config.yaml
n_head: 3
head_dim: 64
norm: "layernorm"
norm_place: "pre"
positions: "rope"
attn_scale: 0.125
tie_embeddings: false
init_std_o: 0.0
optimizer: "muon_variant"
grad_clip: 1.0
warmup_steps: 200
schedule: "wsd"
decay_shape: "exp"
train_tokens: 343900000
MLP neurons of a small language model. Each row is named by its layer, matrix (gate and up: input weights; down: output weights) and neuron, and shows model dimensions 128-191. Each number is 200 + 40 x the weight over its row's rms, rounded and kept within 0 to 999. A neuron's up and down rows have the sign that makes its largest values positive.
After each neuron's rows, "fires on" lists the tokens most often at its 100 highest values on Wikipedia text that the model never trained on.

L3.gate111,268,188,172,271,160,237,181,194,230,156,197,247,178,230,161,126,169,205,137,137,220,174,263,139,256,161,217,128,179,168,256,132,272,134,117,173,222,183,171,252,179,238,198,200,190,248,217,213,198,297,246,204,194,208,154,261,193,175,226,186,195,182,164,181
L3.up111,175,190,153,187,147,176,148,215,166,213,185,231,272,228,206,169,204,197,198,150,184,238,209,199,224,178,146,185,188,205,181,185,303,196,160,235,157,165,177,334,181,194,193,216,165,239,219,230,228,246,256,259,201,252,204,226,103,196,194,166,185,202,217,114
L3.down111,250,163,193,274,255,177,147,231,169,254,192,191,238,181,198,138,265,186,160,231,257,209,166,207,160,167,132,208,130,210,181,170,214,195,220,201,170,206,195,150,174,266,190,155,207,184,228,231,241,256,244,261,190,152,210,227,256,208,182,247,213,179,241,178
fires on: "t", "les", ".", "ward", "ike", "ter"

L2.gate393,171,174,164,167,187,228,212,184,268,217,197,240,252,239,268,254,208,225,153,222,232,148,284,192,231,151,164,151,196,187,210,128,271,171,257,179,191,213,252,267,232,256,197,93,122,214,219,182,128,188,222,183,150,174,136,193,239,185,157,262,225,230,274,182
L2.up393,180,211,205,167,156,266,232,180,227,201,249,217,219,181,232,234,185,231,172,264,178,172,270,199,229,167,159,160,235,241,263,156,239,208,193,180,171,163,202,193,237,177,211,76,205,195,284,193,133,174,242,190,243,202,117,220,211,173,171,180,228,223,183,221
L2.down393,271,202,180,147,165,187,167,254,169,187,121,182,223,149,219,237,144,214,188,204,140,201,205,290,185,206,210,246,229,168,175,155,201,264,228,93,211,134,167,323,285,191,266,217,218,153,59,190,206,199,193,179,204,223,221,119,120,216,200,195,165,223,175,160
fires on: "ad", "ac", "ag"

L3.gate285,246,158,181,228,129,218,208,195,193,208,249,161,211,136,213,163,185,176,242,180,211,172,182,136,129,183,224,157,166,203,191,191,166,260,231,161,160,190,174,161,174,213,205,201,204,183,245,231,128,278,238,188,196,239,199,252,199,178,225,235,250,157,213,190
L3.up285,121,191,258,165,172,176,199,232,137,293,211,183,174,136,168,250,205,189,187,214,187,238,145,142,181,247,270,185,240,213,148,209,208,273,220,219,252,233,185,184,183,173,210,182,177,189,195,161,192,178,178,194,157,250,239,193,242,145,234,202,179,234,176,165
L3.down285,170,251,206,202,208,237,203,235,278,186,234,152,289,211,232,252,205,198,171,271,216,117,215,300,213,194,252,182,79,197,206,222,256,155,202,256,142,193,254,250,177,230,229,132,162,232,183,221,165,180,217,258,232,195,212,167,238,172,212,192,106,198,173,175
fires on: " to", " col", " Col", "use", "ures"

L7.gate250,175,128,265,112,183,177,226,197,201,184,230,156,213,178,201,194,223,247,249,205,289,92,253,213,165,259,181,194,225,182,181,205,186,210,184,150,204,221,189,158,248,200,279,197,271,244,271,214,155,95,213,182,138,229,187,184,191,180,241,164,191,239,157,228
L7.up250,232,221,180,112,185,116,204,205,181,153,177,247,214,153,157,196,214,163,220,190,238,255,189,192,185,222,181,223,209,135,195,118,202,201,162,226,212,114,262,166,217,212,193,217,214,179,259,121,244,160,241,199,201,190,235,184,236,238,131,257,203,186,271,153
L7.down250,218,216,202,215,210,271,227,219,124,157,219,208,160,254,245,206,318,172,265,175,238,110,202,227,215,169,199,188,195,184,246,204,248,254,166,233,206,161,148,159,266,122,142,183,173,180,173,189,226,181,193,185,215,208,279,199,239,233,213,225,205,163,204,124
fires on: " that", "it", "ul", "u", "t"

L2.gate13,126,147,191,163,189,261,282,268,195,249,201,139,165,207,182,196,173,237,170,173,205,132,168,212,149,211,218,231,185,160,203,143,147,171,169,138,231,168,182,239,207,183,214,205,205,197,175,206,196,223,210,211,185,211,147,239,229,182,176,204,207,166,325,197
L2.up13,117,178,100,185,277,219,259,220,127,234,178,196,247,217,130,205,176,185,217,208,160,160,169,171,168,216,263,221,135,112,243,166,104,266,145,213,267,135,162,242,192,203,128,230,172,195,160,115,236,128,233,244,200,222,174,200,158,216,186,181,260,208,192,239
L2.down13,167,190,175,179,171,234,184,173,174,242,157,155,280,187,123,229,119,216,223,248,168,216,236,247,160,163,184,116,257,227,172,203,256,180,145,242,178,204,226,159,177,118,229,194,229,172,186,209,172,188,135,205,263,209,208,178,202,227,146,207,196,267,253,240
fires on: "ight", "ard", "ront"

L7.gate10,180,258,181,154,219,150,222,202,242,218,169,178,146,224,101,276,122,180,208,240,223,177,176,274,181,242,253,192,197,167,141,221,235,211,231,242,184,201,212,215,208,197,196,174,212,226,163,229,290,228,166,196,178,123,158,199,176,182,117,204,197,191,248,168
L7.up10,176,262,159,173,185,178,171,233,101,227,171,230,164,194,240,254,234,181,172,213,237,205,240,210,87,194,192,175,157,192,258,211,159,144,147,165,136,132,177,180,177,195,189,180,230,230,184,149,211,232,167,167,159,159,279,182,234,244,256,226,252,180,128,267
L7.down10,263,213,248,251,211,194,235,222,221,177,278,169,176,189,202,207,185,201,179,226,214,185,205,205,226,220,152,187,142,172,226,172,204,172,260,187,171,215,159,252,178,175,200,224,200,212,267,216,209,246,192,211,190,177,202,248,264,257,221,201,227,170,196,223
fires on: "ic", "c", "for", "a", "tain"

L2.gate423,177,249,214,229,164,249,247,228,161,159,193,216,240,167,219,199,202,204,218,178,264,195,254,257,285,169,169,247,182,209,260,221,224,126,236,155,157,222,193,194,197,214,227,154,110,307,185,189,128,195,200,153,171,183,205,236,232,139,156,142,225,286,191,189
L2.up423,138,251,170,189,156,218,191,219,210,190,134,231,264,113,240,175,232,205,219,229,196,199,195,203,294,190,185,221,179,199,202,193,242,171,239,166,150,231,228,258,208,179,218,126,105,252,201,201,204,161,126,171,152,158,184,216,237,196,254,177,265,309,225,206
L2.down423,215,223,154,279,179,161,240,208,227,133,194,218,227,217,190,216,205,178,207,206,309,165,272,277,199,199,149,183,174,231,201,183,160,195,221,163,187,210,202,234,194,234,246,128,184,267,232,213,204,140,230,152,142,147,209,195,247,159,183,180,221,298,144,264
fires on: "ac", " ac"

L3.gate423,174,248,259,210,171,221,100,159,263,216,245,170,188,171,241,271,176,185,150,169,211,93,188,196,252,188,97,214,168,161,294,212,242,170,221,152,257,243,192,233,165,166,210,154,240,234,200,139,199,226,289,251,196,192,156,184,185,224,149,190,179,133,260,180
L3.up423,207,153,260,196,186,161,166,216,256,205,220,194,195,128,184,247,144,209,147,216,222,116,140,165,136,219,150,195,226,172,176,246,244,173,161,226,214,223,147,209,303,153,209,203,273,193,248,165,198,205,209,218,193,184,181,170,174,196,194,178,181,172,220,143
L3.down423,228,215,141,147,217,135,156,142,198,190,180,217,184,173,205,179,148,184,139,195,302,183,213,247,220,232,153,185,270,240,203,225,206,188,305,192,174,223,225,215,163,223,213,208,140,92,133,250,182,275,192,140,199,204,213,195,157,203,187,207,227,242,195,185
fires on: " sub", "ob", "ub", " ob", "un", "b"

L2.gate432,249,278,158,222,181,249,255,187,178,202,180,202,187,133,157,208,192,208,184,184,191,226,215,125,209,262,172,167,180,263,245,210,259,282,165,256,181,182,267,156,206,324,147,166,76,166,248,220,216,268,192,222,193,229,245,217,145,183,191,218,114,195,200,188
L2.up432,209,219,235,180,156,257,236,131,138,182,108,264,185,206,203,199,196,280,253,190,205,201,252,164,284,216,252,135,223,187,281,169,216,219,195,188,112,173,241,270,253,177,136,225,169,194,227,205,188,223,182,233,263,241,151,204,153,224,164,173,187,240,264,193
L2.down432,169,215,183,215,212,189,185,200,139,169,181,176,179,204,188,212,200,221,205,250,248,205,195,222,234,200,136,191,267,136,194,228,191,188,186,227,171,248,167,191,228,240,239,155,222,171,240,185,268,239,157,216,154,256,245,213,206,182,224,215,178,147,243,194
fires on: "."

L2.gate485,213,180,234,152,190,257,243,218,187,269,203,139,220,207,281,252,206,216,121,227,247,139,227,193,246,170,145,248,182,192,155,220,231,229,180,148,198,246,189,230,179,199,192,137,257,136,171,163,178,90,137,207,159,283,187,221,192,230,171,200,192,135,189,157
L2.up485,205,161,202,164,269,175,275,164,106,286,128,234,219,225,227,263,210,132,269,235,92,197,193,223,176,163,203,178,149,263,174,116,166,230,198,197,210,194,209,301,164,187,188,147,210,138,226,168,219,148,118,211,237,238,207,215,153,261,263,133,153,186,208,230
L2.down485,151,170,116,180,145,230,299,187,224,258,236,144,176,194,235,164,143,216,186,214,232,152,223,186,218,154,228,166,255,165,290,226,224,265,208,184,175,246,223,224,204,163,219,172,274,141,204,196,204,197,209,263,212,122,205,271,178,240,174,196,136,157,223,181
fires on: "oc", "og", "ag", " could", "ight"

L2.gate436,248,254,256,210,180,192,131,174,238,193,215,120,231,283,226,246,179,212,147,194,143,162,194,189,172,231,156,197,161,200,212,179,215,204,143,195,238,267,102,182,218,165,224,196,200,180,224,240,163,203,211,160,196,227,202,147,187,244,219,154,237,160,147,248
L2.up436,228,227,181,170,96,185,203,256,212,238,218,126,134,236,177,163,193,189,147,162,233,105,175,246,183,201,266,188,228,205,243,247,278,173,230,244,238,207,176,204,215,205,202,171,180,292,210,166,253,130,140,239,178,173,203,203,183,129,190,209,250,240,219,249
L2.down436,202,192,129,161,251,169,289,204,142,181,138,225,125,145,111,211,265,239,207,233,195,193,246,135,232,312,239,179,233,314,136,181,252,115,283,240,182,217,165,147,182,215,176,216,181,174,264,192,185,225,193,240,240,182,144,232,238,196,193,189,211,233,247,205
fires on: "and", "ap", "ad", "ir", "ul", "ated"

L2.gate42,216,237,181,237,217,188,184,182,172,171,199,214,169,217,241,251,222,244,186,164,205,170,277,182,191,162,189,200,259,28,191,215,203,197,200,194,305,101,259,263,149,277,137,211,198,235,166,218,162,180,249,142,151,225,188,191,243,225,181,220,222,213,297,223
L2.up42,260,189,261,168,184,204,157,186,247,177,132,150,237,221,174,210,174,210,171,168,220,134,250,212,148,228,172,253,192,256,224,165,173,129,212,192,250,228,209,154,224,204,179,161,192,194,217,279,175,206,207,214,183,249,164,178,171,206,166,145,175,214,320,139
L2.down42,122,253,183,259,198,223,186,144,215,178,224,230,217,285,134,182,168,243,237,238,191,198,209,266,261,228,125,193,224,226,185,129,173,161,205,165,160,167,175,200,244,206,198,236,147,242,225,189,129,299,195,232,167,195,171,201,206,201,223,231,176,216,207,154
fires on: "av", "b", "or", "un", "if", "an"

L2.gate214,271,167,222,219,244,163,324,185,132,164,160,186,183,163,178,182,184,252,166,185,263,285,215,187,224,211,270,249,253,201,249,173,186,156,218,220,136,91,272,195,237,302,152,188,159,202,111,211,207,202,227,252,189,213,223,241,144,250,214,207,211,214,187,203
L2.up214,251,245,194,80,199,208,238,174,175,175,136,199,236,223,219,249,247,199,196,208,171,173,145,232,239,253,250,210,217,294,230,246,265,172,174,201,149,130,211,142,239,219,246,203,152,176,162,227,185,123,222,235,238,209,178,214,188,218,204,170,203,181,169,152
L2.down214,243,190,238,208,176,205,222,152,148,239,222,228,187,205,251,269,194,187,132,207,173,196,221,212,178,213,160,188,329,166,217,179,210,237,140,241,224,178,175,115,167,230,208,224,228,234,178,198,185,213,140,188,147,250,126,210,211,261,210,255,212,193,230,200
fires on: ".", "n", " long", " early", "qu"

L7.gate347,190,207,212,217,185,150,270,175,241,176,229,301,176,239,163,241,240,203,199,145,216,118,208,221,172,163,238,169,243,209,188,244,151,179,294,319,263,136,162,181,143,148,198,161,208,152,239,146,211,180,228,239,161,184,223,205,201,217,209,233,187,178,101,171
L7.up347,217,266,207,206,232,185,156,239,180,221,241,229,189,191,213,196,152,228,271,214,138,211,240,193,241,176,214,153,233,144,263,238,219,237,221,199,223,102,259,171,207,147,178,219,161,121,230,207,197,200,217,120,209,255,159,181,224,201,204,160,266,216,190,212
L7.down347,190,200,152,228,207,260,153,236,215,163,168,120,236,215,158,183,76,202,189,172,200,207,228,151,217,176,162,295,138,203,185,236,196,168,200,189,124,165,173,204,178,202,213,207,235,182,207,166,234,229,125,182,248,236,147,184,194,227,148,238,331,192,181,257
fires on: " to", "ite", "op", "ing", "ure"

L6.gate298,193,193,173,177,178,222,217,191,204,225,253,166,154,168,190,170,115,220,260,198,247,176,263,108,208,189,181,219,237,203,205,230,146,149,162,188,157,157,215,147,143,180,226,255,229,206,308,140,159,163,176,182,260,215,185,221,169,264,262,109,231,189,177,236
L6.up298,147,159,221,152,223,216,222,172,146,249,187,216,58,168,194,198,230,152,199,129,176,122,168,221,209,264,185,184,269,222,152,216,196,195,230,241,176,91,217,181,211,169,185,213,213,202,248,183,156,178,212,233,250,169,159,258,269,206,194,202,161,221,154,159
L6.down298,237,224,247,175,233,187,229,139,201,191,236,249,189,207,188,124,208,167,193,216,240,177,140,179,155,120,178,192,210,178,206,118,159,226,244,226,244,218,225,175,248,259,213,170,221,228,234,215,163,218,208,305,234,117,171,249,169,180,209,178,238,162,146,184
fires on: "re", "u", "ul", "i", "ou", "oin"